Weights of a small GPT-style language model, trained from scratch on English Wikipedia.
Size: 15 layers, width 256, 2 heads of 128 (1 for keys and values), MLP 832 SwiGLU, vocabulary 950, 13.1M parameters.
Training: a variant of Adam for these matrices, 639M tokens, 9745 steps.
MLP neurons of a small language model. Each row is named by its layer, matrix (gate and up: input weights) and neuron, and shows model dimensions 0-127. Each number is 128 + 24 x the weight over its row's rms, rounded and kept within 0 to 255. Numbers have three digits each. A neuron's up and down rows have the sign that makes its largest values positive.
A block is one neuron, or neurons of one layer that tend to fire together. Before each block is what it responds to, as a language model described it from the Wikipedia text at the highest values.

Description: Mid-word infobox labels. Inner or final word pieces of split words, mostly in infobox field labels like Tim-e zone, Releas-e, Operat-ing system, Car-e-er.
L7.gate180:107127122180117139121156103108139126144143136114144064147154104086129155132137085117169128128167143138115144101115092153128120134139153112124111153094101132146137083086146150127174126152109175095150124129151165122154107148156116117115128144139110163144121120120148152144136104105133095136139167141188190128134141101134154129149163160146127120142080157120104180105120095101134160118145
L7.up180:126102089120129118125133099106107129124105127129088096126126134103124100100170108126117126150102164119101159112138120140131130137126156111136110122139068138107115146129113115114151161140155113085103102183129100142168119120133136115119162173178104095130167142161136125096117158130173148150124124098173102115132142132137138048067102096115140164159148129140150129120108140137100076073144
L7.gate273:140152117111117168118159154155091137104137154144148168126119136107132152108137125128138132099097096148173140116100134165107146117159134137110142136133128136160137091155121126148098116119115120134125100128110120108113110092158136138121093087145090161127132122182167109130095150107091135151123179063149110153095116142138117124104181180094099099135118150138149091138165145109138195129143
L7.up273:148125128131127132131121134092126137126180146110170142166093108095100158148130143101139117140157132135118109145083107088113143114135108172120170131137155084162125138138098128108128097084126097125153164105133157113156082163164128137110112124132104086149146156131130171107063123123106132116121149104112120160109099104153153121181092132147126120104082121170155098137105159123178144141105
L7.gate290:146121155155111129125115098107083100125140173115141121135187119104136122108091130142136096077100099101095131121136105095132075118145134150113126106108131098128142109107121148107097112142105134142165109122132126097150127129155135145155123158113115132114135140118104116176118141120129139124143102165096154143073133132156156153134145160148143112134124145148097112113167120111138164137132
L7.up290:155141163157112146119162134114128112096094100122138150127129160131129144159127154113136132108153091141136139104169108125114146105094117083122139141145138144123130082119088092132117136157094146103137116104143128119121107123162115092107115129141116142082133162131132119109127100116138155143165113156139119122130117117166097150162166145150125121128109136144111151099134172127160143144088
L7.gate316:134107110112115128128142150161157091077128173136130121135134156095128145142118121146080112131134130159123100092147175163127167116158178150130134173099124074121122147090178122137132124159116116137113114152123129162159136097097121119106084153113109159145166129133108117144106118161123133143169150085132095161122107123138141134121088152147103112119116113159113106137099108141183151091126
L7.up316:105130123123133140141126093129150171127105092144161123097135117136168108105117128126143156136139140085158155160171125158116120143125118123135118142089145158144130129112142169136186124135117131146116123099119146175102164128131094146146096115110131133114128159099103104145143172140088108170101139104137151094091141153148122088116112093153144165134121069167136148150146147155141091116101
L7.gate502:129098149087171125136142139116096122074184142131145120099132134113097157088116118107126103145133093094114148108132120148125083112116140105122076137132140117122136119111149169134129108123143141122145131134107155112097107156150138108144151122143131082171111122163107115153088158147138129147168129089120187147143108170153171132204108126168140070142110116138118104116161151137106139128135
L7.up502:124158131150086107128137171146147165073135127124116120128154149132152129100128106166118129117139112109161134117125103114097082130089137104144121087104167088121102135160086138105132126115135172127120148123146106131132131091189158137130179175107127115107113141122173152109108119146129131103138110131097152122159152133092165128140112122126117153121101152105110147108138161152150103099158
L7.gate653:134087118132112086151143146139132118116125084167080149156142162074166163119147110105128163105139159119129110087112130098124156096183106103136156142135130085104125075130082079132098132142112111166098082075138154100137091134089135096140143152105109165127107122173145096087172133122105122143125126087094097142145191103142143145143149073120093148100133143160116122117097136127158141130133
L7.up653:112153097092099160110103136090143122092111119139136113122184137129113140122119144149135115152117145128151134118100164104127139124136114092099138183136128098150130120150147096119145104121163125123170132089166114137135126117139118140090123164191126135122113130092125150095094118085110149155130105118097126163128115092151127119148132113161159091089083150158125141145122122175128134125123
L7.gate687:119116146102156170154117155163087093127169157097088097154165150096128129106087164094147097125141122147164127145151103127097111138116108107125099142122088060123109114138163150127138133124100133107142128095092119114121172143155170134088131138095156129111080144088081136148132138134100121113115141160152138147115100093137168137156106082094092093123109146101131129125173140152119165090167
L7.up687:124127135131155148156142136096149118160107160163132131151142111145159119108159116140117155130121118130161145099183117136109123158154088118111145127123125121152101111162111147095106089147126130090143172146135109133137098095123088122101160180096160102140109143154133106145110182151125147157137157111098125170162134101135131082120127147093119099122142101107102117092113152159150144129138
L7.gate819:128154106131130161100126115070140120123080128138127104120134114123116108083150136118153132180137080111142118081119115159124109130089106142138099091106108117143085088109132103088136118152126145120102140135149164170134114124092137137145111101152113171138105117142117127115137156118163094128122108116136140124142080132123122139151133136131079164135116125080154162106152158130171143112132
L7.up819:171142112145121146125139104110106114122119121139148121098139124129093119111141131118170138152078156120100169117129090137097098132179137137155154142130105138116163143148158157127117116129092117104110120126172121148075124120140155162155070138102148117148108116090145110144133098137149131141164164121161152101106138168157119142156089109097121091139093102090152125103133103118145102080119

Description: Closing delimiters. Closing "==" or "===" of wiki section headings such as Sources, Gallery and Death, and closing quotes of song titles in tables; also some mid-word fragments like Sc-ot, Te-am.
L8.gate179:143153140129102150117163139129142123122135147124140117081141144130121152142142124100159120105105147164124135129168139142094102152126110113154083124166110144078123142134087154125159116181145159127123114099163173139157124132100140110087153106160143128103165130122132090159101160151098130130168127149097121139129100168154175112087161141164125140122100127121127136124146102152131102146124
L8.up179:119155163170123141087083135161119122126112105117079160105179091159152117130103130135103147120114143097114119154134119159095133141179126142175175104112166173116117115119132091110150127143149131153105158084094125095118099095139116151127146095169087105100145152151123137085137098138170102108137099129136086161131138146088098130105153141117096123155107133128093107143088123102137133131146
L8.gate556:129104100142117118109105127129116128133163106094170104128122158128118108110123114165156099147104184126100125109138153157141124159131140125116106173083098142120155118171125165093102087106142127121110118098099133111082141176146106104150127126140149146109093141162125169163128162085110087084140118135147157129125137105104091155120157098135124107107154078124074136110107160120091155136143
L8.up556:149177109151108130150162151153107137105141098106090121119117135149124103142137103127084143103111120134158107118094149130113155106117116107153121113163127164131173135149155090102092155125131152164098174066103131133149128097109129173122099102158129170109131110130099147131152103120157147114105135115168156120116140169142130128086130160157149106121102142160138114136142104094094124111106

Description: Possessive apostrophes, closing quotes. Apostrophes after nouns, mostly possessive ('s, plural s'), plus closing quote marks ending a phrase, e.g. Corporation's, Hearts', "Eora country"; weakly word-completing pieces like mem-ber.
L7.gate16:148092145095167131119095125128101131130139161084146103101146128126115097102102124120117141100076098116133140108122075152126115154146108150126095135121138144153095110145168129108114161146146137104151121083154148136089092132140134138107085127125162114166113100127169139104147150124173087069120114143139131135122139095101145124103106100106102129135135117129113112135162153089164150146124
L7.up16:120104136117149101156120115125144174110145117110130131161179113109121111160150163125133132108140116100126124095099097156169140147096139141124156152101109146164095160145097091117094103132131093108081143149134104120140125116093147099120105121133142127113142095131124172121102144141122108113165105138089068130111124114123158140115099159112135104106115092161164153147102149112144154143106
L7.gate75:114149134112109123117116110116121138096081130155176148135135109123139134090074090120119129134143103108108101119164116135110085118129099154098094126118132086143145093113136147129118098143165116127143097103153097083131135127096113143141129110136190168150131106125128117073138112134128081174123101128124145105164148103173181140129150167146108100133138121129138106103174160104131104109079
L7.up75:152100137138108127133157112132179163149097126133113134119093123122161115100108133088093134138129166171115138155154134091140118161109071105150134136141110120113142128171126144115120139092118126157114155117158104160094121159149079117079098132109159116106099134116096120152159139139139138132149132154113141151137126114156149132089168100092154144111122120134129153167102132165136145164105
L7.gate149:112112124097123133074113146145135113176135134120137164164134138108155162095154115132148114095077108117087086115140094148108131113123095166107135107125133132103124128102154129144131133107175121125149114105166115151147149116171135097125157135101165125106148157148121125062117102156129096110125127147100120163167124090139109130143107163096122158125161149121144159144109115111180113132148
L7.up149:160158135102101151081117102145119138108154143104116139128142165155088153140126130073139155167106181112083148155125149079107102130134146120137114148104174114080091135126154153132127142147106134142161127165099071148178102161122122148133137146151120153144115115123112193152133107111134120123167112180087091147147080122161115137158157123139152137153126125146144150104089142132140123143154
L7.gate188:144126105080090111131110141139107134162118134140138162128183150145113149129114109111148122121097112131116196154117161167103116121176140145148113140105120148135123144080129171118081149108108114127155137119141140135109122117144104135146149109132135098092090076130110099163129088145144100111114086105122125130153105107135134157102140140111128122165134161088122122113102153124136118115140
L7.up188:150122136120159151159117099086106126103152130113102111109137187170127124114102120093149100122149133128141103115141136105101155116185126141115115147154099125122144130104115140166132158170074091101159133155110130133122120103171121077092134133180156164146134101115131110149129143121164102133160154153131095081195157162121132129127148138099146121122137126080134098184142109114123074100151
L7.gate411:165109134123178126153135084143112149123143125148146086143133111112165145114134120112086150137154132115150134138114107073139111141094125151183092144139161116136095097105111139110122095154121135132123128110077140121138101111160103103114123094125091130090128092120115191157126091130124114139118200136161154149133140089126120121147105095129128086113177154108118150132106115146101112148114
L7.up411:151140155142117140147126143111142112111082102073187126138129102132133126128123156128133160156164167173180132135105153130125125149145148130124106138115142098114128124147088118143098156121086099144166128124106153134162149119127119142137166148137099127159122104142161134149118153095108133134102134116198088118145144173135080114207145138142134129144119141110127132131113164149130118077139
L7.gate451:106133128149162168169148151137116146115097100113087132151112167091114090087130129155147151122133134117097128127139118160123145135142154161135149157155114094164135121146136087153101119117100111177135073169138166095089138132174118080139128112139136171128177095131123130134115113136093111135079110179145110133131121093128137111113112143086084093190095172137123152157115110123151132097132
L7.up451:145150154123144136145101181126132139129146146146091171109133146129116139113134134133102119086143112112124094112126157138130150128169139152113135095162116131166142111125136164149115174127155122124131119150120165131143108157089163139123161142161162095110107103135101120090121137137056154136139124094108114165070071137165125140166106152130131177125141171122146091178140103097150162102133
L7.gate700:170128187111156148156096166152141092131111126178111105139116148111113189135111132112156148145162120135112082083150128110118091144177162113129135110123123052144142159130118138105123146124127106144166155151135106103125128121178154149151168122143111174161155105076123150121108148123156132134134113107181122133113105113134175141124103110137170119116144123148128143177146094111139096157133
L7.up700:138118092137116089156131164147155135121147166111123119113116114112112133127137104105056145114108142149179124139113118120163134137107121125123111172175130099133150155153089102141102139107120068148142153133152112137093128141085115125117146126140103147107121076139114093112131172104115143133115104082129133137155144127165144129066125127104136126101127118101136094148117115101136124145129
L7.gate760:098125137139160135092139135171153142167142120139142084132181088111108076146105091141142168107105133144121151127142113097090114125153111138102130084126154139160131123148134128114126144127112111109118113168169153143136110146102146141092120137170092146100086104125158137104134108098140143139128118145146169111136121114115154136165127132072134177137095113124153112118148137110143135171120
L7.up760:080158136095114085133152139149122133160089103086113135104149147116111138126113142111111161131160109132133190113164165138110119147158149164142135118100113179131123115104108132118078181150134165139132150100171115158067135101107129154092121125165119112192131158101130152129134090131138154114141135143148117126133158140138138146157147106150125144129130158126155119173124100098124139131117

Description: Possessive apostrophe. The apostrophe right before a possessive s after nouns and names (camera's, UK's, Christie's), plus "it" in its and some mid-word fragments (perf-ec-t).
L10.gate205:117159163089142114102115120166095149117113135166120107140112131138102164132121138138114092130118152118141133140142159119146106129118125169164092133159154141120104136127126115170145132127164146090113132093117141117102160122120172135134133088139148128100152140154160118123134177132161146146118147103132160186117170127129154162138100158116105126150156126178088126137103159153140126146123
L10.up205:117139184085103122148127158146072143130120110117132108166153123129124118124128161166089144127136143147130119100137098133102100173150093148084106156120110127082126138140164126119142119108087117120097106135113126146123161163120158110199095083177093148086119062173121108113104133088132162115098148160169139154160140112106141138151141088127110106128105122068122104147103136105109137155126
L10.gate334:136121131119152127109115169090106162087109095134138100080146116110127154141178098151116146124125157168130150146154112168161155179161146152129138135130169119087126170148169147093142140079136081136184145122124145085120176097168134128094106106128117161138133138185105160105166139131144144109094158122161136169133130127101123166150093111164098131133092107131139155111151108116152147183126
L10.up334:101126149145082131151113082101142167104108123133123123124138101138167131147108158121139134131155124169131102139142111137114133155113145119159093153121139114126134137111083138164126175118125125129102128122131115118136129075131127161160145102129121118094122109172093155137112072152109128124158126106141158139111107102137119139159151154126130092173136150116147124090129134172160077143167
L10.gate388:117145130109106157113178086118103176100124125137157120124153104119168110116122115105138113147124103126157141126101114114126077162160098115120132160127159109137087166147147134078125134127106164097110110150152103090112147081122116121141118156116156111115147133101103146104161127126159154105109107078107127107144135135146103129164127100112148163180114120178153132116106118144127141077169
L10.up388:108146101163109159121132156107132117128149164148116118102104138141085137131150097127141130129142176146110149137115107180105147124122127156145126118109136148141140120152138112118120141094146107119141106156120120158107085123122143077132151100093155140100128170152090124104104143139146134142123103120132123195083109122159117135155141137096104083109084103157114119150162100089119088128105
L10.gate429:101137097101162092165105154128080123106143125111120099140137149115093094101133083109120175117145137151090148146144126147145111090159138130159086129131152132162090155145101113085148122108183116081130138094122125164133108101131140111148137122161146068110116080110089128108136094128171067134098093145131165154109173145148187101169080134109130146111115119132116101106108119120137077139121
L10.up429:099137131105140098136134128127160144109125139144109165108124131136094140152154124152173138162113167155109105120089090086148132129127140125122127096087128150132104129082096155158113132132099114118094155179178121110170188124101155103099162096112155153102084146091126173092096117177120141150123111110143114096125156116092158106158123105133151102154150111129133121108156109128120103136102

Description: Possessive apostrophe and name pieces. Fires on the apostrophe right after a noun or name in possessives (King's, Xavier's, winner's), also on mid-word pieces like al in National, Kerala, ak in Nayaka.
L8.gate190:135134135066137089179100122122127173128125164168083111126145144165110128151132102139125130149099133141103136127142107139097111147155153138146126117128167103173103135117174121103128133120122150136086116157133139153110131145163122107156117118185113104070101071141126116095158135080146119152089108129079098114139149122144157104165171107156105154142114148178109183135096139119117132166121
L8.up190:110131120104101168140124162156115166129119127144107100115120109139128147131107126152147125109081120125180116142130152160118141149114140126114149100109095079129153107090139154147138114156186107166159133173093169110146130138142132143178150134148121126155168112156128114127147096108087114118130156127123116146112138130146105121130147142108108081105101120163117124124140111100125140107130
L8.gate756:105151114127134090137164102151158153068154115137161125106154119108138155098101078135160099131136163135111144183154106149118081118128161100171158122139133175123126093119164153130113170083127153156090151091110114114128151103127140112091146120121102151114116094159123138114173107149168095121102129127139107140147147158133133127115119146106084148184176102179160157114105146114121133122065
L8.up756:136141125111086134137131154087128137131164131130103116078070133172139139088126113124162123161096103118159083131174127170131151113146141085088137139142127130140116109153079102137103146086129175081138176104149114162136115115168136149163108134104127114170135108174112126171149166072114113168121155128144114146113105120127165149158140140122131149172140118149119162133135153130120104099100

Description: Place-name word endings. Final word-piece completing a country, state or region name, mostly after a comma in location phrases, e.g. Austral-ia, Canad-a, Pennsylvan-ia; weaker on closing quotes and other word endings like souther-n.
L10.gate221:133158133085175075111125116136134159083126121152122157118150074117123088157108135127100091101102143102171102186176132111145119124150135140145165085171119153136150124134161088153131096149131161142167132143194159121093088101117087103181136149115087128127136117131105103157132107107153137104112134089073114127121160113162095172117151092127107117172117142156161137132103137107109132135137
L10.up221:093143127118090157087140170155102116126145073102137096135111108122147131136134136131128107135133111139150173102168156114121123123125143132132110105085143146124176093093117111112134163141145101109149106128087146148126103143113111132118138108139068112133107123082154124165130105129129116158155081146130095137143128150136090113130164132143126073139167107144089135140156167144079144134149
L10.gate389:133106139070157159162154122088124108174120121104101143143105106087187092154103171140130152105131148138135126096139134091082107173148097137123121121077135165108159097088121118135116136118108115108120135111114150142117094130142098089116120133136111158136150123158127131149128129119112096133161131117107162104105146105136140111148118147100134116120148079147115179124123180116136099064122
L10.up389:140111082097137163135156105125100163123131063137123095141144115113097158158125087117146118098130136137137126146103175158113145130152102122132154104109124111164148139113136143142133135110098163158132129143120163142114119097104126155135105155138135123143121119090130139152145127151131113118142172092137138094158136174105087105112126092124155142121132100160147164108139189092094092135152
L10.gate630:095129140099124138133134156123082167105128161151104129076123126133112124148149133142159105120118139182109124115165166126147069124117109158184124126108122073098149103080154094123134127123114166109151138115166159144089127129088127120123141084098099149173150111174135127129105120136096125081108162168110173145111150174195165117159162120142156086151155157145117166144134180121118135140106
L10.up630:130143100123137120109183138089170131143118074124149143095131080166079121154134103138118184165158145157150179113098105155106150149140169081157151169111100112144124124155156112109140129161162146114075123147115158101127152150106151133140096138118119125151134136106117108121158168165105109109164132142113163109121133135082120101125124135149096126181161111112151156131127162120083075142117
L10.gate782:118122130136102143088147143074162153109111134089200117116127094119150114143087082138160139131107095134125111099134169172137128130149148146116134129129154117169173129149096124145103150139109147132139125139149105100112145105103126122118152105125092119128152113098119106118142116140116083124103108118172125199170149127111093095084120104128159038147117128123130129181129186131093146103126
L10.up782:155128097158135176141120159115125122140104076118122130098129179114098154052139130109119138125163151102177120131118104131134079151125130132158101135129080152096080131084147132130124136125090161116127138105140112111137157116159084131123099106134103114159143120129097139165146145099120126168142153132138107147097098123128107129110150124137107162165082110125135143109145120123122136163109

Description: Word-final subword completions. Final word pieces that finish a split word, often infobox field names before a colon, such as Tim-e zone, Hom-e arena, Venu-e.
L8.gate311:144147131116111102119108122152117108127117153101121074128099176096094117137108138101169160147161112098103173071142127171104120145119136122149102117116097119119086167106119135100131146126134109134101130129125172111120147161120100154091117136098113120112158138101136128131113148127094124098143100143146153085150146147106137088171134099144146130100110125104132116131122148153087135096142
L8.up311:150151117188122097133146082116140146148134140158126151132095082110099166141100109127117107110117142160168097109101137141125118119131153146094121177093187118109101152151136176150088128161089162139119123119123133146097121105112152123119145106158126148156106103120133135111076178117141131140151124136114091110143162091116154107130140099108123134136118115110146162128139136130152163114140
L8.gate758:131160121144148132111151094136075127142157146099110126164093134104106116100113094094136146116119109126096116114145112151121144111153081115110114105162134129121138111154146099082100109132122086178134139107109163144129171122136109121113104127174131129103149135140126164170119156102137164149140140144169126122181165090106152125135147138130143093142115138134157115118144112140158083100117
L8.up758:105139147122129144119114129119153116111100106099101117170097142113123096143137158128131109169147121158133111156134137118123133126122103150140093122117098118134133098115119110137133119121170118105108124162130140123083127117142095139124098135144098114150159134127160131159087141134080151115158122156127113138154200093153160086132162125126132094129146128114154139100082110126097159126116